Part of a small language model's weights: 142M tokens.
MLP neurons of a small language model. Each row is named by its layer, matrix (gate and up: input weights) and neuron, and shows model dimensions 16-143. Each number is 500 + 50 x the weight over its row's rms, rounded and kept within 0 to 999. Numbers have three digits each. A neuron's up and down rows have the sign that makes its largest values positive.
After each neuron's rows, "fires in" lists the words (lower case) most often at its 100 highest values on Wikipedia text that the model never trained on. A number after a token or word is its count.

L5.gate469:463490597622529468438534439466485564467519469495519464581476575493571449541472503439424675595500477529482534428442460517484447446455519495454451478480485443474470521460487456470472540447473519550391503518593434621470438536493433632471513559494500572478481469518531523584478544625668581455468430501510543486456528463525423490584520501577530492500519483584564465415451486480550576486506
L5.up469:467605578538504465391595449547499483504518484422625505519491566481531460507518455406508658483495453545518513491487527435496519471409548533454430530455505467408418548456493405532520486448510484571380596485528545581530434579474480518420498487558480597444533484548492447548475425547569601475466532477551483502515511495544443448541414522465554492485476528493527468411534439503556588454406
fires in: "american" 31, "european" 14, "at" 8, "national" 8, "country" 4

L2.gate171:451467550576466436546590459535526514462563454448563504438514504477453513548467497301502491538562522535573506476448579504488539499575479435513482493417574435568521478402526549613510524422546476575508523487520509655469409516495511494540501527479505561449571499580602461521499495407527535488523515491522484563503483450434508540585540556461531526474474540542608450553504573484454525477478
L2.up171:490592511491565523524440536501533503464553408488482535512489525547534476489453558448501521461552476508510478573550625480432512483475461488438460482560588515569514546540568511533522556460584452494415481539513531572491445515579452510430465557510547657541627418549474557554429538538495578479427494499470517569536554475573405534556521486541431448455483534506495500415414436449483541600405
fires in: "his" 48, "its" 33, "their" 16

L2.gate18:456634464476456459456445595562562484548433562536503562376368481561541512570499483475456444502527495448443467400493484515521457514474491520392471545508545497481529515532543483541614481582471586547503488550463483426401534519565579434522507526468499474564459572434544460433465462516521546410527590514383496565555574566503513452505482475483530482475511525439469448445477442584439492473508
L2.up18:435521529441472518536521493488392528573531531481584560498597481476568492496412539531571484520565519499417431464566508507532468477536397515515511507456480484567542510552536529497566490481646505539484580445422499599564472514530499456458535554483580599483414534471522620561603465512466505506463476519471486511486538530545519428410502383505415534489490489517471568510392466482415496518409
fires in: "group" 17, "team" 12, "railway" 10, "bowl" 7, "route" 4, "car" 4

L5.gate29:491624520554478473560490495568478477436530472490429470438486523539536574513515533523503430592560575524457529469489429461524567386515465526505449445436546541479531502461547565566494483467505472567543512451416372492409500540510476524380531521545531495513520377536496491505478532581549544427571508479446539433433464514445547534535541466498523531480462524524598482485468437437471469585516
L5.up29:557570556469490461475580499562505471479507512538494549511450537597617477373542473548565458544578455444376465504462484505516474465442504462493472483404526529412502475453476410485466486478526459625534499526521469570526519520473435513424487471569459394437504520498494532497555542456495522439514477438489570466445484494472518523559466486519549549486480467502525527540483470452464444490519
fires in: "at" 47, "on" 38

L10.gate110:495654465516550541475434454567446465469576487518558460478595542500483497524458495445560482470540585421434517442412545467420536597547501484608498443392502483525443452447518567513495476530530516522496479551441495511481567495546544551479535516469511464493562496493435651538424490487486533506494506454578481551545434415473525495538504499427488489498491485448489564457554543484492458459448
L10.up110:459611558565526519495416517580417520484541462557450441510494418407463441506502506453436479560485481441456526563501465523505454530526528493608408518460501522457484490425593517510495487547505413538533535501416503513497523530517534460505567481496517494464540475595504526521468456580421507551524417400460483545532497517494432506498517541403426508498516477499496513573626490520559511557466
fires in: "as" 44, "rear" 5, "longer" 5

L2.gate429:521600488464437450502512500445547529485601496515557444549504508433506567508581567504554511560525591461519487552443554518536497493550552445558523471473527496534553441437465586605552554527484508500550593450568612548512486417622490511484470476480566542438495473587453527460554529523535488404441482444472614445467456454407474434520594464473564493505539510561575573566542435557469535518580
L2.up429:493505377458590530517481526482574520499484467445443472429509569521438538487470418505565541558542457510519541472566404545477464537505585557617503548453558427520560510526467564505462575495447498487460541574395446503425411482526533482482482429510524521579493549457447542466549537504494602477416451525511568558422504482514529378458408458492506512465462530400497591503602538511428495503566
fires in: "mm" 16, "born" 15, "died" 14, "came" 10, "finished" 9, "married" 8

L2.gate256:423534524489411407441446592454448569568621514487551512601465555496406446576489489533512523605514509491506513479539422429623480478526534406442480581467505425509559487463490517515383551581522505451466503445583474515582418559532470571521501510556490591468428503487506511534444551527551472507604386488503527550556486466502488455546464523503510587536471426501550501496457508549539554506502
L2.up256:456508464475481374388525449397550589595563460495563531603441555455470392475512545594552530480470539581501485485495501424510455520483494475496447569497539477481566582585491410544473524560524482504406489483507477528434414516542411444540528465553560508520384531482584560493477547498585568468500452503567474501554495510511403570420494461597486458456615565580574511478447462518494557541498
fires in: "eastern" 15, "european" 15, "east" 13, "central" 11, "western" 6, "national" 5

L10.gate416:558504521494430499469477530617541480505463456493530512451479450507544508418528612511530507532483532428399571480422473481479461484480482473543496450494579609425542452521507546453457586421505433473537546375445458539482456507513410459565444537543480468471474410538504452441532512587555512413484485360462531546509503478536478575488503476684417481572457478521532517508523529427536548549479
L10.up416:458517592506518513526531454488460567573520490480444575486593471465518458485543498563515499503519478397433562584436419467446385533588483497506450546449573437490524520505548493511567556385441656475500499454565622384469480507490524485485549499542469497495485533532456469563538447521500494430434508507442529520483510593450527526537528429439455537501407526489427380451517438597514467495501
fires in: "on" 28, "near" 11, "in" 7, "single" 5

L8.gate120:468490557465512414582550511572532569516460580516519478411547603385569481480418524502464401521540535452444531477497440504495447489573486465474519451469462490548422472473495472425621511462569598403520471456433540574428487519499434483546518532534535529525521481523600491471447551474466437500566522497507492503519471649480470473543510550483550492521445495480430380535480568377445469457595
L8.up120:527499527552450492440453525534441564452515468462476532563486446502503544484535463569465518529491533490530441472497526493519643546552415457519512382560496494435501592522411494453377567611486459446385499529534488483495444478440530539582511385500573398576434472542450520528466497541481519559552444459596542472502494504542490511476466504474523433539442443443429536531556470442454537560424
fires in: "as" 49, "that" 5, "mitchell" 4

L3.gate239:429546473430526611550483485580553557501478429466569492481442507450460480451571562566497450465458502341562413601515528513519504525504543520600526543552455531382621479529495511487527487508503523516490504492470489497491483569463448486512461432468468386507497481523539461519493466484472561429466582502519480398393577507489540558450530520450478478502512502400467554514438497542523480566434
L3.up239:478489504533410391506498490479530530362593513494542504508322408579479501463449493511474543560489426483542441428405542476481487547537439476529556544515381560407574487532499454423462551520528472569525459401487466564556538535454500556431506472518514471510473491499519482589477495571513537418530424428479454537637427512487546491491528475528540541532491487495429491513548473492527446392450
fires in: "county" 17, "school" 15, "village" 12, "municipality" 9, "founded" 5

L3.gate181:487461448499532529543529446546512505551624485465576561508495437515532616477451468531548434562465510549555455464460405500569520520547469465557547529582503498440525475412540479442579566498463537448463518493557447438500454461573492446543632490455483479541562580520472490526509502605498501468464558522511502537431580377458501426483533508454475559502344489460489548591531446493539508617431
L3.up181:470609493516532565510440481453492550529552533495543479372396516432436481498523406396486493487511424487549563499610478565475476522520549476443438483515457427544593542540461496570469578481431536408463500490514426604479497532466513484480490458546502464505547574435469444458504602490564579453442493443578575453566416401499507484497537548613504513529533547530563447496411533545422639472583
fires in: "york" 32, "boston" 12, "washington" 10, "virginia" 7, "texas" 5, "atlantic" 4

L3.gate408:479505459400479471466455508503527527512349432509552517493505539490523409581442479454467579477389618410525395537511517460518538601463669450492549562550533500627530581505412435565469482511528470536436555448456434456476439527471510456535520534487431514479467410493498426540512445504419527499446540547511466440497560477530584437485591603427479510502514545511481563492463535463443516509446
L3.up408:560552421476469447505511478518528586434458449494490509449448477501454462503466492486464437545564494540445393483557483473528437504544442459557575442540422500467508418514491545481529506514535438505518538498480510419446558585484442432521447440478424512525496442376541518525472377412450422472531452587513474449561561600613574523515690502484512428557529562517562540469417532478470443462492
fires in: "area" 19, "village" 16, "buildings" 13, "line" 11, "road" 7, "building" 6

L5.gate291:592487529531477489509511491520461513523482543547454511488541478551509546498511474387506500423441541510523554474491473487418426563579458484444458637461471433446518475447433497489417482497607554544570380499475431534437483391461487415554485476431476428489533539469517494533487517462428542409611553497461491531414492455484466546524454502488490528481469510500515463433495642552406496531519
L5.up291:502520484462551494581493489503571539506495532495546506482473452512514516493506603505513477505472505404536497553474549483451499442508496452493490495493474624469558442465529529538534509486474386417561480491518468542565389456482557427503539510489584429553545528598524528595495599533426508490469400483433593503493453500516457581529466524489397480458539425412417454463499551442572550456455
fires in: "all" 32, "some" 19, "no" 10, "two" 6

L5.gate76:545522588515390520466535448561534501557426444466510497478578501424596510515498526417479509444471514505438482520528492489451461562559449483526548518548411466600465576451482543592565538518526561545543523514533566545492465558536561533451429564561454571552489480625471527463497503475438506543458518514504503467464578497480499515535446491536441591456431495581400569422423552392488524502516
L5.up76:496546449538483503441509559471567497591448451449534424453515597443550431563493524500521487456501518514482475518525572446389438516472542520531450518584419617556408537522486551482453512565506466501505490501471550420427595474490528477437454550609486483528552510633496549438494516530420548466591452509540412501435498529454523580432488536547449460564440537504527576442466483453551453509443
fires in: "when" 13, "mf" 12, "announced" 9, "way" 8, "day" 7, "after" 5

L8.gate354:453580571498446463524607492562590621502450554531530471459525541474559621486529414447483516471508528636520524451602520501441485446615583460525512485394418456523555478472467486431538578512440478395527447474526479513463531564470499605551465588485534553462502452515536571505463590498510497516522564491411551570424526428504589462477457407520524525532446605531498408494494578470390541504468
L8.up354:424469447529491458569512466485488453482534401480555511544439454619473555542531445463574431505458534443574472465444506429446486487479557465459450554596446543506531554346495506474497484502519540522486440488487558560523459457561533546553473572461508518398437466562537476472499562508495582589582542574454541421476500427510504546483472472605446578538559523441534542483493461514508454436493
fires in: "the" 44, "his" 4, "generation" 4

L2.gate161:453581485468517461535533423567524554515385479500536369483530499444537417466514501554551502509523462538486457478428440506527581508532503570569540443519556496507490577537560494440487472449602496586533568530507497429615575521472561496436385539506389448474537533500454446512525553511400578540406401442489476493526486605547543528544510559500443574528502470476546529481473447503488523518419
L2.up161:533461545501386444526508409428475564456434530464499483477594387533479530533500505443449486490441523548540456476509471577456533473471596609507464565491506528489554522458526489363530471488456520510508451535484499605610451496441540589504522556397477585481411394466461524461538555451479401563523474522508552440570492464512483374524539456492526440519530452545465527533491509521403502549470
fires in: "university" 32, "college" 19, "school" 11, "association" 10, "education" 6, "society" 6

L3.gate390:511515407473470497465442554512507537539438529512639477487492489449552539477527529446528520517498515464489590461554498365555467496596564512453467504507446507603523480503461515616503530471579515565460461535582457576540489525488587512433507449463515531519472513501496523472477468473495559425520493475531662552415511387554530453511544470511548522525502576542609539498566613461443545453448
L3.up390:551436483440541547568394639560532450441484535402476490457489427495560593510474470490490579479533549467484450424618541507431569496500532529527529514516497520507500467484527483505495535504519461520460449554459550550455533438589509511592472536445508478502555515628543431507497474509476508521451456475568532493541553481464458578473514616542517442433487565444540447478518467470528493569564
fires in: "one" 57, "two" 18, "three" 8, "a" 6

L3.gate162:501501489573530631498503467558530480429484529499546553438516451556513530547562497436531444467478494470479459533437510490611483526452580582479477505459505548411627496482399537499548466496474470500545477543534445436401474432439508440484455517432446557571545563545415450537569526514511539496538606565537457448500549490428419470510408513463528486478501590495517519449519507566496465574458
L3.up162:493491531582371481493518457546461513458507470463562538474578453495486521444470524512458452443539542555495541466526469540540527438551542446410396525408504521468507507528445587522608550553452562414406540525480440589455478515484511538476435438385483484482485617495522443470566501506443549531523544495560453426457483462515553520541510505546543543408434558573388430444536494467441377592496
fires in: "4" 24, "11" 9, "1" 6, "goals" 5, "110" 4, "12" 4

L2.gate144:493465466481478488495414509396489521545600515472476534510440567455499485548478545368506472518543513439458490508496482407457484522555581479402397495453620535495505505488478528554433441479443437551553646481520532552507458431568521532430549527415547498509445448537448570511522596484490477516514442516512522468471452517503522532508477453574492475442571551551538467435449472424498503533505
L2.up144:488482497412578485508568453492441381491370508490482567450502580500571390530544451425558513441561522578463505504458452474565454560440486482515550481493508503451451475453507438473514496537493399450600528592530566545486477548478454433488517490489458447461494427568447414570507504490494469371541482536558370460583441458479463528487453434486560563500510508530472507496477468496467493458571
fires in: "at" 55, "off" 8

L5.gate93:518456503504399468474513525603466414490523499508510561566477529378583549527481474516439561482453559583526504462553531462497525458455506467470400543411487444558477494543513407418514488534590590524434490447532510633463589568538447498529493605553544560542443483462574534473541572544507527551513514457508500516546489457384556483517560451558413564503600439490523542480596513491601575506511
L5.up93:512448455492459532524463540429447501435531532464537515527523443579619515532467470492532543570525508552608382529518489442500593490488493495558476512534568377537473526574491532447514626545507537424447452529518498632566468501404449597464491478512528535550505567463385413465401552425506543628523459541498585585560420443534402493511388528530551485492558457524512512505492429471542546457476
fires in: "state" 14, "states" 11, "history" 8, "3" 8, "republic" 5, "17" 5

L2.gate277:537500473460516475544480568499469382580528489443618566510451456432508477467442415442531493460595428428407579472473479542450495471533516555450464580467553571561504557469462463552467593477478512622538553459520540452488523490512460571512451446539538514620413495461534508452449395501499531468503494490554488549408468547513469507500475469544485520524469513546537472432517555393509530406507
L2.up277:475546494487500467480531589580491490385468481531597598458492440413473463566516530502516464482612437471461477529498477539487550486528516487443509532452518538427574477613470552529434503489439509409516484471494569443535533546453431471561485403543503436472513506494430519515520509537493524464479517463527473512569544576452586638562514463397492450606526515528461507482486446559604457580494
fires in: "public" 15, "take" 13, "important" 9, "what" 5, "southern" 4, "build" 4

L3.gate29:445519504462511525507430486513485622483527496545489537492467516478471414568449488483484485445503519628531534507466458543564521509499497586428463547537499458552439451461563502488503466478551637517493428530495541424421423478509425492460340583536511533650460535575508538509499500496489479496498466512482540472586504475463446360515460522423561538412478457484526435459400535534522472551460
L3.up29:481509472360551517518487466426508511486491512508471463497459498518487359446363482478517529470624641498465489548454459417506464540507521532431429494525537628462477546514537473519487555582469479503555427542509522471477566549556568493506492528526408466485530464555450580566516541568415515484505486452438474461555487527467498586493483492486599456522540443476514501519513421554518472539520
fires in: "center" 15, "institute" 13, "government" 8, "council" 6, "school" 6, "keephills" 5

L5.gate143:540529532482512477540558490485506489473580616539526462509545548505469487490576536471565401569532587495502512437425450504372482500568477422560466446456543472557507441573393547501515475458539395579561566530437504578508424550581496554497448492502525504522556464469505478569438522390537442485472449486482519498541531596477431534507581551449460608585473583508478484577443527460530499502527
L5.up143:539502531491500528504503440519554571457545572495529380427551500439483522540531455495526598433478457486529526528488536484506478540402475461514486580533493556494582445495449524523535542526474611512423446543471410491498528548452455442545486508482428592582505524510493521524431550501634446534470500486508412447533430484526449469505530551411444433560502589532489460435498548444537621481488
fires in: "win" 14, "total" 11, "population" 11, "1957" 6, "1954" 6, "1946" 6

L3.gate101:523477524416524511478495389491484486471626481567510495506553567406536494484442474420584511486524480407453556481470471458480523499622513442556388534478549492471478465502517517598484601444541543492400553536539513511505450476538383515440459519526543540526487631508440370512442529424614551390502586490516502523562563500526469519544469525484491460516468485509476609469444568527522429499383
L3.up101:494494574533513468528483498493528510508597442487533514521566508557563527568505489561465597496484451511489523571424538503536441526513517409591493585467536509480537516464539567522443560495512542526461609473557456547449486482565528509448517517635534454402428474505516480441429469462643476499394487366598482526547444390455545534503392475509472369495405492510549462477453475533482493454497
fires in: "national" 13, "population" 12, "european" 11, "international" 7, "american" 5, "singer" 4

L3.gate4:496489443477625563408514506522465470539435552514451500473555558449462456521550469391476556455411521470489490550498482443451431432436542566505528508572618530479435521511539403550574441447482520501451504530444525463588439385504386451512497457442489502471481496444382481488543592493447549450429500414493447575490410574468560567508448522441478496472510480576576480503423492460532518484523
L3.up4:448536536576462608515541609519473528508460420436477515489441436471506424485524528433449505472508482540549496468546603522507471532486591489478488496488528469471473608448601533459551489494488520441497586558557510452498500528488480471493486441449434504489426492536522500560561511469457569488606534458511448462602567506437561561405481524585530539459396442540589507517418466477496475568464
fires in: "at" 81, "above" 4

L2.gate62:451540530505493455504549495499555517469458433519510529484532453505462507460540485472456546549517466444602539531549571538488586591475598552518523623460536466473489509448501412415454565455562593450466457496565457500480540462641450501484557416518570455506549523487408525432572452567453474443468541495425408441435370456514552504508624467462509534488465484482557574526487491530604550552476
L2.up62:468508594426479435520472540529638475381573535488508502508504513424450529473413530559477408475545443478449454486411482496422516457447498589519469507499442524566491460524548516558578559379538474457479574508441485549436517501490519524479581500554510435488468474465422462528469503489432547445467536457547484459479472504575477522564413460471566449573450475637454493527491463451455431437501
fires in: "village" 18, "died" 17, "published" 13, "founded" 11, "married" 7, "lived" 6

L3.gate116:511485516523465516537469486498472543494552606460483479525493513452524543563463548483423580602562464515461637502502554524446491587498482510573495521425494470551536460539450475600643562471466563532582516412456517651476463528484489559548512553526506558510436441474554494530485536483512690499484446459373528637576421436460518548494424410556446514514504455522435531477386552516454495514551
L3.up116:479516542458455543545520393474491520454466421469443459512532503646389507589402606452468460525509552419522592575496527518448466494543509537462525427511518515489554493452485634448482496529501431474529532600548502490532518509536429441433495559607523518542510482582610508461406576476526501415438450466501534447505581446549506499533610544486568454536511502558480495501554525427621454523484
fires in: "its" 54, "his" 8, "itself" 5, "may" 5, "both" 5

L2.gate251:505511450552525509546597421576514476487525485461516485515475578472520448553494606450479511459525476535478444547550646493449534510488511463474528487554575571499435485446458471515482522629579404517536535529469472500469497462450486453448473538604474431517501559506516486376597518544441492429530492496561509486460460483417460542500519458446543545478437496517476550514455558364453482563469
L2.up251:500509431500577491584483427563453508509481517449500516485497552480477475503521550390482539420627489503438528483471537589469550466565568610494493542585480578577505411474502486427474478606586483507466485485393512468440470459520511495421568512489586477475444468543540480493538534521527601432593556514505410449512467549541461476518564465529545419383510545458482599501537464429454527452532
fires in: "work" 25, "events" 9, "performing" 6, "fight" 6, "support" 5

L2.gate63:552488511469522481574538417530445497469584547482526498469510519490485558600530493435539461502523571520461479523475455520554517480449500404432433548471525526460490520449483548643421489413564561520457584490523468559516574475528513584561462504578553521576540529478539466490462412583570627512511612513458566544403518448474510560493520485478465547511476502495566436500457481486484517497607
L2.up63:580547470500508550510516470482438488429572481409579610545500525392495538448534448463518435428574484527436590515459470438570451493494526352534444562459557444483490490486434430532505446411573472466459529403498487567506518476556433440491592513460523511492497546515495534468541475512512525490444482466591469587459495460487531528510578490540466475505395594467538478418412447530466473540531
fires in: "national" 22, "european" 18, "second" 12, "last" 7, "international" 4, "executive" 4

L5.gate387:497603494473459494511536486566504487577431553463572598501539495564513510461532517397414500438530453554543435463520448472556509625506544487444490451571486528437558564517586489486513488515585509477530509501511553475484549423524562508436541529470510436555502477458453516548503484509587555521564560561421422524549535416528562496521408493501418570529504523441474423397472449524475525436542
L5.up387:463566485518538435428520562478490490543577494484474492509602406537476498586489480528524515413506549555499508513582516558510519447395521612445494486544481574478490577495513481479418505495475451481456564520548448495502529502412370546429544583522489434532452466471584544399511569511490484640526464445403424509494497557496438506436542496432467483528523520528501523453577616575613562448495
fires in: "are" 22, "were" 18, "khan" 7, "is" 4, "uttarakhand" 4

L2.gate208:555488471414517499479512528606552457551493512469543548455478522436529491404527558472478474479502478382465511590497490562504512426424640550517505524488469479560504501470444512456450464529470552550603510538525465484443437527535492497427451479493443496535564535505361521445577513573482537532455470420406442414477458507477494576523487544452601523523492407499387545513523517478544556547532
L2.up208:517469513398417502542392564463509431473474534456516455499455513430437511472516446604527551603479536542493511453396518535363510593430504525523506551511515509483430523617467527544471459428537510454503551490466479520520436415475544533520403419552484563491408518517514553523501560441517491486451511516492481536530446581509569478443439525434523471458479470419471430390482488502436513521471
fires in: "him" 42, "after" 12, "although" 10, "died" 9, "married" 7

L3.gate64:532484413493493533424420532617515501566458536495505542479468534541460497510585518423460485504471515470414486567468386464537409455454506544491519476541433504566581544509477446491489546506635534493524460583425483463560515515560556440564527540431417403530464455470499485452576437427476575482573453381516479504501531528496603490485512441572577486485507579524576377473523476618430494546533
L3.up64:526491483492543516514434540470529529479513473502539545397495582610520508457433485556443579445523524516506520428562439511447495462520617516559458555465474561509512543493455568443482627447526471561451513521583434447474548481502498514414440491513522408463494486614528551507524550432467483424543441506409584567533557626438488562456539411548453528474551523501485503496469498483514474469558
fires in: "two" 31, "three" 21, "four" 14, "eight" 7, "six" 7, "five" 5

L5.gate271:522571503553467479495487495616564513491475517491474519569497497502422519499534518487449578566536563517496474368428497479408526490533523510552567445563545468613536496491482544475506502483579466475458592521463411468542500516471530487459465600506474547538512569494503538373471560521465557482502526491607469525510497587467416471509545532477462533588541502452529537548495424485400442482442
L5.up271:544573468521453521479523540535532426490510559490519393511556570532519618502456439518485530500550484524489527434537553542456539472489582536458476588598434522393471555452519488474550484549466477478523530514479494496498472531555490539570510497406520508548468496494457559456464579581536476425462548466383492411573437552404570442475500415519449474533559400588529530445513403483472481455442
fires in: "festival" 17, "region" 11, "tournament" 9, "association" 9, "society" 6, "election" 6

L8.gate194:480556492548375431481470587539447506524371505418552547521548551458485561499565531446534521572530523541525502453522512503494587511479506456391572615557470429538559390507501484466465479482477490610462521623485529444500487469551460583585506487543461481540459585522490486456433499427464547453570464536448476495417500418542654511567566536549507526495460460505555491534482521501511520504546
L8.up194:450512464406592388516485550471539566481435548510459460471606454475401546445541500486497539453414487486464559500381489544471427534562580429504410508541533432443554541470540451540490441494451476510462491513431462347501613415553405534547503453527509476611482480494542565519519536449468522563617469498481440469488438553563479571515541493535486393478470562499503432547467453485488439462522
fires in: "was" 34, "were" 32, "are" 31

L7.gate188:510563481526490514421520454493441460558391560401448466467609513474576562479464463456517415537547535471524561566500497451471520555571545542493495494460535494436477468497451465545408562536532522523440414506424482546435484519480481535554542379547551566520498554517443544510503489520466433582476401536496502572540554476466530483527494437534517518457467499551520383504509561482513423544626
L7.up188:510536447502572459410498509590574552573467503485471538500565561583489453439536516506462589525538537583472430519479525564548498586525449537576491551542503476421535522547494429537532477482557464456375532517475521403578497496510486498583533422538518419479505530493542522446449518476446468508568400529484448412519489542491505551577520561594494369498495455580439398496492514465541480414502
fires in: "as" 70, "most" 4

L8.gate346:470493547492514499554535440515598506429431420400502443496492543488416642471548568535540502431528468461530573460594456513505527467538526388467497512510485465572472520311542404510594488539494535465496514431526479483479473427559503534478478583556555571503469459536440541565541469567462609483509513608451566526453517410511548490487562465566476483404528553479453493475439522458421487615519
L8.up346:523430429560567420450417531497434496484511480490413579441550526577428484392477418491478524512465419521580421492424398459565581592559502433473510483553398515477476504574404441483467559477560522448391472588476503441467470498480524528457448500528486452527526549510457555426504480491512487555537445441549563505517467491492420436502516585522545510453521524570480492440551596523437453468557
fires in: "the" 90, "its" 7

L2.gate272:487476537502501448479420502380570538463559454654464445538551447540604422556486473449438542523459418525452505445470561507512541514533485557524481447402540542519531487482513507545570428516425483494559529563498520582508532563471501540478500573497518607383496422482463546494541567576492501503471482480509505438511478471533498428396466432580509478504500415509538542470458517472404532482524
L2.up272:419535533504480594509455536419510424486590411485447512538521468510668473524495488444406515528533496452509502568498561463583522473433567558528497599512516530569525521490541486479551488568561491460495537499478520541474468420472465521404568507409441434394520504503457482459397618523440583531402476506450627471453442510455481488519461403502496468486554452488490557444544474455525519523411
fires in: "usa" 15, "fra" 13, "edition" 10, "art" 6, "artists" 6

L2.gate1:539486455550552488475510531507535478513412509493542431609473530522448511523483526500532482543525444563565473394447453523550467529588548496551509597475472484447483446503606461494535438582549559540519467541478522517515515495454488418500452481412468423495579614563474492416514473539457477488464537630470466491534483485497497489414564600533470566497459472525544531495498543608552423584552
L2.up1:503461484495530570551478505460525504423562508507398448499475439561587525525471404531496489485514413547594495556559484519432515424491463457483452542553526544473496539476553503442578470580478483448564447492454510473489496537541391562563558486501469542523519436461491512563522451467595529496484628433601451548460512560462574547482492502521515591522520487453462439524468520461385490506536
fires in: "2008" 27, "2021" 12, "2025" 12, "2020" 10, "1999" 10

L3.gate362:474442512482468464432485542511525598595532461472547438531544505463502429558516512483466604508512515466531421471451439441484538495514506528446570558635411524524466462503463591512558543541474469514492543449501507564471421480509520539476522472460394512446447466530485543465496512450538539572560435437473539377507509481468472543493484583573485544542504348532498547546492486372473442536418
L3.up362:519471542493482458407464499493539470530558422538514431543483563520512389523401510485501562535496512600421507466491525527495536543461451464414529530519375409533510545487420471489505447523461478605473510536446477573569523519445469529436385433471446565547500490512522478491467526441435500475539452498547483487547562501568398483492547525556563520551481514453572516471527435432487398529422
fires in: "university" 29, "college" 17, "east" 10, "wikiversity" 7, "church" 6, "road" 6

L3.gate448:490540493514539571499491496505524463510562532492491446502519454388498472482544466467484522523506477489519575479449534459468498494385433534458406552508485577573416496539607531510550502481446563520335455520511561559501534517492456538463516551566470483586477551488505632527452603489575578608506472533538474462554460548578485355455481420598502449562579542526466455389515547464551590402465
L3.up448:522493523490478447490489575575456503491451426466541520486531501434448569497468451444419547382425427577564512616547651422479507503561540541551533423492518446467473517462456483444488454474482675452475452466557533476512452499520413526441356535443536550497526512475476481458511450525512475471512516474432408543481529453498391423497499540462515501429461439436557530446570490557531521542453
fires in: "was" 38, "states" 11, "17" 9, "3" 7, "his" 6, "france" 5

L8.gate413:563496544468492466509499433570483553515461490515516485494523554508563490512484554465507451493588503452462526439407431497464534529506485457462494403448449542477452524483450461615610509419548390454528518411531493489557571547486512499443401396526458534542586495436513515383404491476523428468481500447454553508538494549412524515457493512535518508402458503566488608517431519453471393488510
L8.up413:511503542563507514464498489495532489497379485454460476520552469531454500430472525501397553430400568545464500491518475487567425559587575443433568505504414539477422579485546463423485449443556494468446464548439436516577512481479505532502485493510576501517633554497516527493447580460551405532446490410523472469405451583390471570514476574514558429502512480558403532401479509519548469440415
fires in: "as" 53, "since" 7

L2.gate28:549519565378426490488459479498526466491492510424431456441490481567406496519474526468537463523530538671549504528493441476509544600487520399496592500476566440369515588517492413403481365507537551541417455437567478529508569516504531560542443393469505524450538472486526496507497493488476473504508506557488503492471547518519499506571551446508516548496506546479590437484541512497579515534514
L2.up28:452511562458479526510586385516449559543490446569513543430508557475491525468530486539509475514512557426584576553509461464530495400525561407451497398498508489433453588388455491372543530393496590428494522498523536438535448555454514489495549487455568562529574541515491430559445438511529515538502513456586483557387574518395441439496432522501473566454438581546499461430544546560434545488474
fires in: "british" 14, "eastern" 9, "soviet" 9, "western" 8, "kansas" 6, "northern" 5

L10.gate314:508550453546493430509546542524584426563504560494501532492466552569582474441482583419394463374501507503493503452547488532442490593524530501570441396387478633406448521521443479487539498543444497530520474514545426449434523490508430490503442566513487531501509474429551483517494457594518526555481591391456525440491488528490558510531472452451549419528439432488577596494533483454500592513413
L10.up314:484519571479501490552511530519485498475506523447537512455495504478467504428541536444489464503536422430451516512566498503454425521571547464385438489415557421549469573516477492499451476509495529475472466638493450545507483492543407430556519517458473583521482585530522405540536488544508497537510503360435503424497479502532594435558401443517581525486402513499413421441479472427516512581543
fires in: "it" 40, "film" 14, "album" 10, "episode" 5, "s" 5, "since" 5

L2.gate116:634506531531456443572429417501534429546502510458549484472528571492417532415536499425413438496517549525408446478519457505381480560568545404604482589487444535552434525550456473455509447451506567517531508523486524514480482449573433424516453474545523481516490590497435514481468489502577507473477515497440489525483527477438485479521475494464509539545574545504559521536509397503512536449466
L2.up116:561484379540593507483467499604465453459500591476561518582546568533464553499546458497553421594484441442490506443494596446449450525371577529422483539543473532458550447439454475479489437551478491515518522565556578367432459577476523508523423515470478474449546569534579419487496530563343527487480485468434500434501493459526458505510484581515488489520548497491482421485554503451545475540542
fires in: "but" 25, "version" 20, "however" 13, "episode" 9, "night" 8, "album" 7

L5.gate489:489539512517501407536470484530513620497487589572501473458484563513521494526436551486433505425503418581566544436487427462446470506525583498399425494567414532562416497459428558568594472473590496588548526615633464529427503527564359464559490512457432541533468501489517540562443502545516529512515444490486526466580553427472517491513504439469489546573525466513523478473472529493496443566519
L5.up489:466518458525478387439488481494529517526337512543522532507503583535459509538545481486376518566500362537598538522488428490490516485532595565439530554568472484407549442518438498524512417450513444450495584544517458539488491416475435539460473540484505463533545566502498557570456433512533455456601463564488450464518458611456493445481481549593502553504400533487487397465451419518459468533540
fires in: "it" 51, "they" 9, "be" 9, "item" 5